config.toml
n_layer = 14
n_kv_head = 2
d_mlp = 704
rope_base = 10000.0
parallel_block = false
weight_decay = 0.18
grad_clip = 1.0
warmup_steps = 270
doc_mask = true
dataset = "wikipedia_en"
MLP neurons of a small language model. Each row is named by its layer, matrix (gate and up: input weights) and neuron, and shows model dimensions 0-255. Each number is 500 + 25 x the weight over its row's rms, rounded and kept within 0 to 999. Numbers have three digits each. A neuron's up and down rows have the sign that makes its largest values positive.
After each neuron's rows, "fires in" lists the words (lower case) most often at its 100 highest values on Wikipedia text that the model never trained on.

L2.gate183:541513521438497479481464444515496510497493511488540485471513486456494517487457510479534470470510501517530476509519509493485497514507495513493489483477520461471516538483524531462504461498535548475478537523521468527464503462504483565490537467489536511513517500473518475524504475496507521519496511515532487516465542484487506484483508491504521503470504488518516543439518513515503466501499503456489538479487471493541526510500526493525465485538472468480503475567488520514523509505518540491535427513501484512497532529520467518482488470509484453529478504494475454479525487491537478463492543464462560487513478494555520531496520506498519509506517498522495527514522498497459481505536495495522461494477470491468511519486527520509510541472479469496510488435552506503491519482499511
L2.up183:491509483481496526514502472536456502502501492513485561456491508490528489494498495483453523516497522503517469488513527496485507540530483534518501500497525484512519528505487492461516452482507487419528566523522478539472477473491456528535514476457454510516532485503499516487504454530518548507452484504524515502492502494537526485509510470473514528511536531510526495474521481501544518473511511484492527524501481522521501488471475507488464453486490494438526468487484523528412536520504507500531459560532536489479491529490487534508474470524475480494482479489484476491504524523519457467517499456497527485519483512513489479488512509536519483503468481483532485485500461520502515510541488518490476506491520493518519457458549506514496515462464483499535485516514461506453525490491526
fires in: "day", "year", "months", "wind", "days", "night"

L3.gate235:496480499447523486494521492507489526499458502495488482509529518494532477527530495488508445492496530461499488497465474509565513489516529478470484488500499509504488500522522518507457519474537508468465471487482506448486489527501478491495519490475492528452497448480466471501484494492464510470484479481488496525537495485503479489495474499479455493497476520499532475488523528497517477514464480513539474490534502484455500546495475514434525451480522531446494486489526519511508505501490498462531510538478457503417487490494486473509471498447493483487501494533509471487544432505494518528451503500479459512540461458524472490463512500477511481483495493539500517515488519525532473466461505512505525494516514469478466471495475556545495494491487523519463448532536521504498529471499499
L3.up235:534489495496503477550492565486541514519494525479507474494501480499500504468510542531529500526474513439475521474483508484483504506496538508480523472517489501458492463495496474494490523513484478547517481493538490486473485543463542470497547501515507523493460510504500480490518480507478475491540505504477510509522505490482468527472523498512523485544520508509516517516542539481488501513510505505542504483546531476504513501473454470483500524533501490473527497509531532503520514530490501457551534562507506495510493485570480425513512491449485508518529479522512458478523523483481546497470492471481436488490479520494460493456495535526480509485535488496498528537463500472502508493510498469528505505497480520532484483557499518583505513511523521471499506457495495528498522544469505
fires in: "of", "three", "two", "member", "part"

L2.gate497:530515522526484519474457491528471494477505508521484506501511470512499534490537447524520510508501495486469518487502499528514548503523473504504493475472515491562481471563497464490514508505503485509489488513483494485504511513488542508518529491477503492504523508535480480487497514513480491447506501429493481476470474533509503516531532498502496544504491507500478489534518498470500503487491501545497511461504498481529464482508519527552447524473560509559465525493449519514514508509508487484487504510495495509487536508484485488513512544519502519527490464481510512494490546462483520475488503451503513522581471490472545548531509576504563506499525506502479492473532484515498517561472477496487532513507532520476485487525527564478512541505464497532508518535504532529502459502532481
L2.up497:599481537507514504535494525517537530486492484497475502478508471481530544509513514522526506477456544507502484531502492482469508517530463507475539502503441473550522502550493511529502489510518508505489492495463463510507482498545509482499498502484518502447489480508495524475464489520494469461527554467481449494470535488502511488511516528475496512457452472488492466510491439478498530550470459481500530470489516488503471478556473511532494496483548519487457500499458492514481524477530459487499561496512493491511504487459495497480504493504510485497480467515550521500513524510462490481522503454516480491519500513505484532532537521467533514483480513496520493493511429513485474511494519518480516505469520540510526524482509522478522519508516493452518463542534511515512492509494476
fires in: "south", "east", "buildings", "near", "built", "north"

L2.gate264:467512479478460508493531508464533477494514522503548481521437471520528504475495487463505545506552519471464525493469515514503500505531485517475450509515496539539533527511490484483489514497477483475498481532524508502526551540502516503472532521491468454511500483519508532462479473461536516497523509485511480493496485501486504513489496541523478510513471504519528454530543506473477505505507513516542557479538495488506497509434502505520482480480524502554469470545494466494549528491502465493490507460455480467439492482490498527478505547530509483517473505553504496476476465509465461500512497517497494537450534474494494518502506483472503477527504472492484521507578471534497492478485488493515465482507468486469486458521499514528505531508470482539496516520522519532534481499493513
L2.up264:477508505529487500479500468486489510467531508544507464469474512479488504484540546516497497445514497492487497517511503527509474500476518511482516489522478541532502525459456475464504516530527464458495487536497482488505521448449490483524471454472505490544531552509505483510481511461506516485516496510489465491511559513553465510444466495509507526524518477522467461509479508511484520467500512554478539542525528531500470471504491484578460473536502477508488489528484466474500482490517481494511491527508469493499520487518529519495483507471536501493448483505514551499495488484506497494506469475510510520497520529478491496526523521490500481512509519499471482472506508533487516527491487486509549503480481501494422507488454510529515475545444493499528529566482484483513480519550474
fires in: "south", "village", "north", "west", "kingdom", "hindu"

L6.gate250:466529497504532499540517496479469449487529510469538514496546500469524462526469514481513482492510522476482505491508476535506492506486487502522459527513536495494490554496510490524498494520492447522543514454496515472482499498543467450488492509482500463502529483477490478526518496494522511499532518448548519487484526474489481513482529521465473517549483467459543471486479502480489518522479460446531522513548526504497519515536497516563527475509486529496482503495435537500496497503448467537535547502498494463446508533484506454464497490555500506493484475518507510505495514501518514495473537453500499510516492480559527490467489508497513524502505487492474474463498456493500475553521486506520523488515521459505510502531507480495496489487476503508518483509505492466511490571525541
L6.up250:497468502486533498519485495500491494532508486525499477524511492480511467507503505484494490453484495494471515537494498493547511481555519501524450484528501568508539505571532497523515549523551457443509527535534504464479489488487501468489485489527516492497511474490480465486503477496515515532506500514419465509482520513454486505521507482489518551508465500507494471487505512459495478511510459511501538492505472526508488500515471487500501557508469511502505500496480529505439475526524500530481492549556496478493482463481471475536501495496504509499513486491474504488513527537505483519516539481520493461464498484530485527488539492528526512476502477500474496539525535498533474464551469523431482485520538511464516496498529467554513485507469538538521508490494518449521477501486496
fires in: "of"

L2.gate171:512508469497523523496469509568522520522500518486496500515525491492500482474469503512459495513499474512482476477495537500524504532499471528533546511486516447501499523552527502494477465508470507530475489533503495529449524455524480517504539495504494482499507496446501483500526510545467497525506478560535524522514504471473489494495444493473525495508509471514481504455511501471502513566517496507471489461471525473581505489543517508488476520556481514531483483468495515491522462504513505471501447506516493530463486478493503473448488542486530498494559539544477506525465525467520507520480463517497499451516537515501534493510523484491513489504518494523500521518506502501486534502477536517439513472528497571516500499501463512537509509467500484525508550521520492501499528504495519
L2.up171:492516483533485557533507526522536533523532504501525471493509455513473511452477488477445501518446505538506504494509508503534535532504464518509546523508558483495503501493506512497460500529477464547501500548457508514471535492503450489492525491489489527494472482471488501503525512527507488537486470500532525493505538507483492525504466471504523512520493471524444483469518485465505488514509512511459497451461493475558520527480499525459510505514478525478491476479527492476500497500474489502497466502528508514448505487471509541453446497532482529489539515506495507486481531466519512501462494513493533481479506507505509504503505505478508473531479506558500539532495456502514526479497553505461521502537532536490478507452460542522523524471500495520530533551488483538511532534506524
fires in: "has", "have", "having", "had"

L2.gate240:493498487496526508484522495494539494476500489510468498508499500505495536506519497483482499505527497539502488478475486532529466539494491496500508483510475523527488456471494488498456548524500474499503524518495467471490476527514489516469499537542447476532501512487543477484491544538507528570468534486517468486473459517480517461471508451531506534557472497503478559502479517481498508493512526470474494523514468497509471501505541528508521524497495455508514497463520450485504515486489495516462533459508486508487490463495482482472510509546471491530534461518511511456479474478529509503498486466551483463560519518494463483517455554510474474522470488490492450471506538496511546515506472533492479497541522462511463528497499497468510511526467547525484521496454485475474461478512479
L2.up240:491492472526520516502443506543470491496482542510521510496539482486487467499488506469498499511478459496503504526531549452516499502499509521476491479476503504486508487518499509502523457506458526533524460491550512450470538444527482469470545446482532484491475528514509512477540533461480499475494533502497519515525489519543460539518536527464503496546480467512469502521500499547486506512488481521499525490503493487516470531517486469537483526498511536507472482522487474515527521494496513504524438539520513495541507532495510473502476525467522508486517502435518476536561493495512489512500532527482555514525496491540526512551515508510511506486539502489503504472490513495468494522500528508470487508517481546449498506530526524517469494492501453427537517483511464500529523485485515
fires in: "where", "which", "if", "how"

L10.gate439:436492501474521485514456529503513474519501520570474526517501451544515484547500460501516494519516511481515468504460478541522487448487480502495498503455516477510460476503533478522501473523511541517477523488488509520484523458463503465501492512477482539477469524512467515498506498442484514519504485505531520477532491535522479510486438509448496503513523538498540485463514483517471535523469495503558468500448486474516482488490494514508476535489491477500504488514522508498490498490504498516504473469459505483502476488522483493455522511481480504517548492535486479498492516508464572454509522514510493486527526524456513498509481467509527544529498480555506578489527510482496485497531470533482538517500488524521469501516528470485494568486508504509481499493476499538488480483491500
L10.up439:518516500518499499505501514481493469573543506494452515485488512486477508506490503473490521547495479519479516505492490525478516476475501566499440492529522510479527446513490486507485479497511497537506490468514452535459481493529519439524470457524473513508496480512450516489487547516519484486514471494499529531447538529447491492496515486508501499532502547510467520479518474518479500513450509501518482495553532503448514519499522494502461487475516545503496566539494516525444484485533516533477505490524488522495513525488484472538469510532499495525517516517494528512479516543540517527506453489484531499515505509507462502495537479517501496490512502503507482513493457515524543521469466514436494504472512459536488491497477512510483522457480509558460473488512534504507521538511497
fires in: "be", "was", "were", "went", "being", "been"

L3.gate472:513524524457540501478471549490506506499515541509488486514506493509497503482545507523508471512512513542482500506498513519533498514495522514510491532479483537500497482536550508510464522516545476486505536511511471507496489486514466500510496509518510485516481498472507497498467471538485477456533463471525515527510515515491522507502495476514475476535495428493534493499491513482489512542568522470481512509524495461508483477531504514494537474502539493550485507494487490469511521511530493476519529540448537510475483517495514488534491556479509571497485541513507529516495464500513535544531491461470558506440509516521537496487501461471493529498528523486470506500508541490516467506546501538508459516507471496504484462485493501469495467460453459496497535496469566453485475476533517
L3.up472:526494486479522490547516523514497463470522547476476473527485475491487491551537471463521501501502466528501522518466528469503544524519511510497497505497516524516487447495506494546489519485538506500465511524467539469484488541514477501453506528559525486553538503502450484512463483525507520508533498474506435528539494514499454492440486473490474490501485503477500491545501490511535521499504548453530514499476471482491503491497524548446502493555518491524530521503479473508521510514519497473508517520485488540474500472505536446451446503526524503544473505517470514520511553517507493468500510517473526499501544514484515493524489511501497530510509501515491458521535526525488511471533480494466487502520478494473513510481471491488513497491484435509474530471463514488502482485538522
fires in: "state", "county", "district", "legislative", "bengal", "pakistan"

L10.gate676:463491470492501525474479511486498489499492505491512464490518481476475454511520496467456485450465505493500547534524496534527527470476556462519532520460533484517491550503540516525523490552523488507458481507515465497538515453500480483514511520489509498493503487513470514514503547474524554452497486508541544489533516507511462488481518440514509502516449487504486462494516490516503497501495491500507498498458501490506473543529503475478534530476506519486506529512482518473471499499525539501519534471493524548457480528478469478492499480464510488494494502491494486480502464522476448465538518507532530490527472484524494499494492501483556488548473499480463525475485523538523516491477483498476562506530468530525478464500472457491499475530476482441498500447503504525516514471530475
L10.up676:508500475535493505508527493552474493487514480498470491459480491460484533493500477501467501540481517534467429468512483488471496489517457476501488536481542457502450481525485498489464492494566460491462466502504487496487476475490507476502518470511504506497478494530498508501503512497480477482477455506499495519482510538480508499508517499479484512468515484513516494488508528522472504512483530567480546491517504505528464449484443429474481524488502516445491503498535540517458504487476518476490540521517452493482469455502528497486508489501519545532531496476519499463491467535504520500497543507497521469510488502517556534522472553498475542478501490502515501546493459496468527463494473505495489499479534529508478532533470538496481523492488472523504493516519517453490435516513488
fires in: "was", "be", "as", "hnl", "were", "ned"

L4.gate47:547530527487508508504479484517532478514518473540503496490503508517462502478531537512503496481525500514502523484481467553490533549460527518494520469473488538476532458516479461517535501507525500462502501521477461481479522526522519481466517485470477496505500459489472465480500494501489443501439529479530517456528481463527509478529477492491502486535545475513468506470510513485433501532519486484516531516534474505511509506542537519493523499494495456526470523487464525529466486455467527470505518500464484501515472504501502490505490488497500491488517480522500505533448534500517509487434478483495510500494486461510505499507492458479450501491499479519443504442500502488460537523481481524479442489506470518523491528514445515479497504482476485528554494468534495496501473526533543
L4.up47:526514519523552504527569510505494529528513529499447503527533504508484524530493543478497506512516519506487516487509523475495500528488499530477544478541531511538530495490496525497494529484528503476544482492495466456501464540540492476521527511494509502457447497475505555527519495487516495494502502525497541443484499456497492575533481496520551458522524486492519534522478486486481506489544528504522516527537500540512502536476490513431498488496538462498508526555497514491484439490488472499478509482464493482528519485493479512492514523492530484481533484498519526521448512498496535482482491488501504493506501465515480467488480511481522480520500493463488475455463487481478496521483503535497464489538483518516489497508481478450528544513472484487548498445519505509539494546518516
fires in: "used", "which", "from", "where", "using"

L6.gate328:499529510452485555460475478520529456506507536515553474549458522509534502495502516480475506523485503535530519510464497450510517526527480503531490532483506498523486503481540491468443479508505502500467441511483466484505514474510444491504518479521542486526498436533505488463466483484520543506496478489454509498498502516490477536524455466474493487470451514525538521485484487484504539527476485493539490512518476499519475456523510491489529496493498519503478489521467527545488544472450503486507513462535521489470513495513512471504534518529484485522453444502502477489541516506499484466516500490504522502473509487500548466484556497506501537496494495509468461527508512549516454478503513517513503510537531498483531526512503511495502551473508551497465511511523531495492487494483529
L6.up328:488500541501504509483497497484517505520477487458477494503496491501470477462487536503516487499484538474506498504523504534511510505532483508448471416523477514500466509511494475474488525479502524430476493493501528514479538518509522505480545520407507512512538504469482500478487463470481528568578495484467501504467479521495495525504473515499492526473530548511479488497482541502534497492519502522493500484541496501541488496478502511577502488479532513514541503514476543489431500503492515483485518517490500482489508536542479467496531514501490482517510495500508523449489504486508538499534495479502520501495539497488523478502551550479449508523507466506490512478522501496500523513508450505512510483522508475522523474466544545511510535497492501452498485533458513445525501492487496
fires in: "of", "accommodation"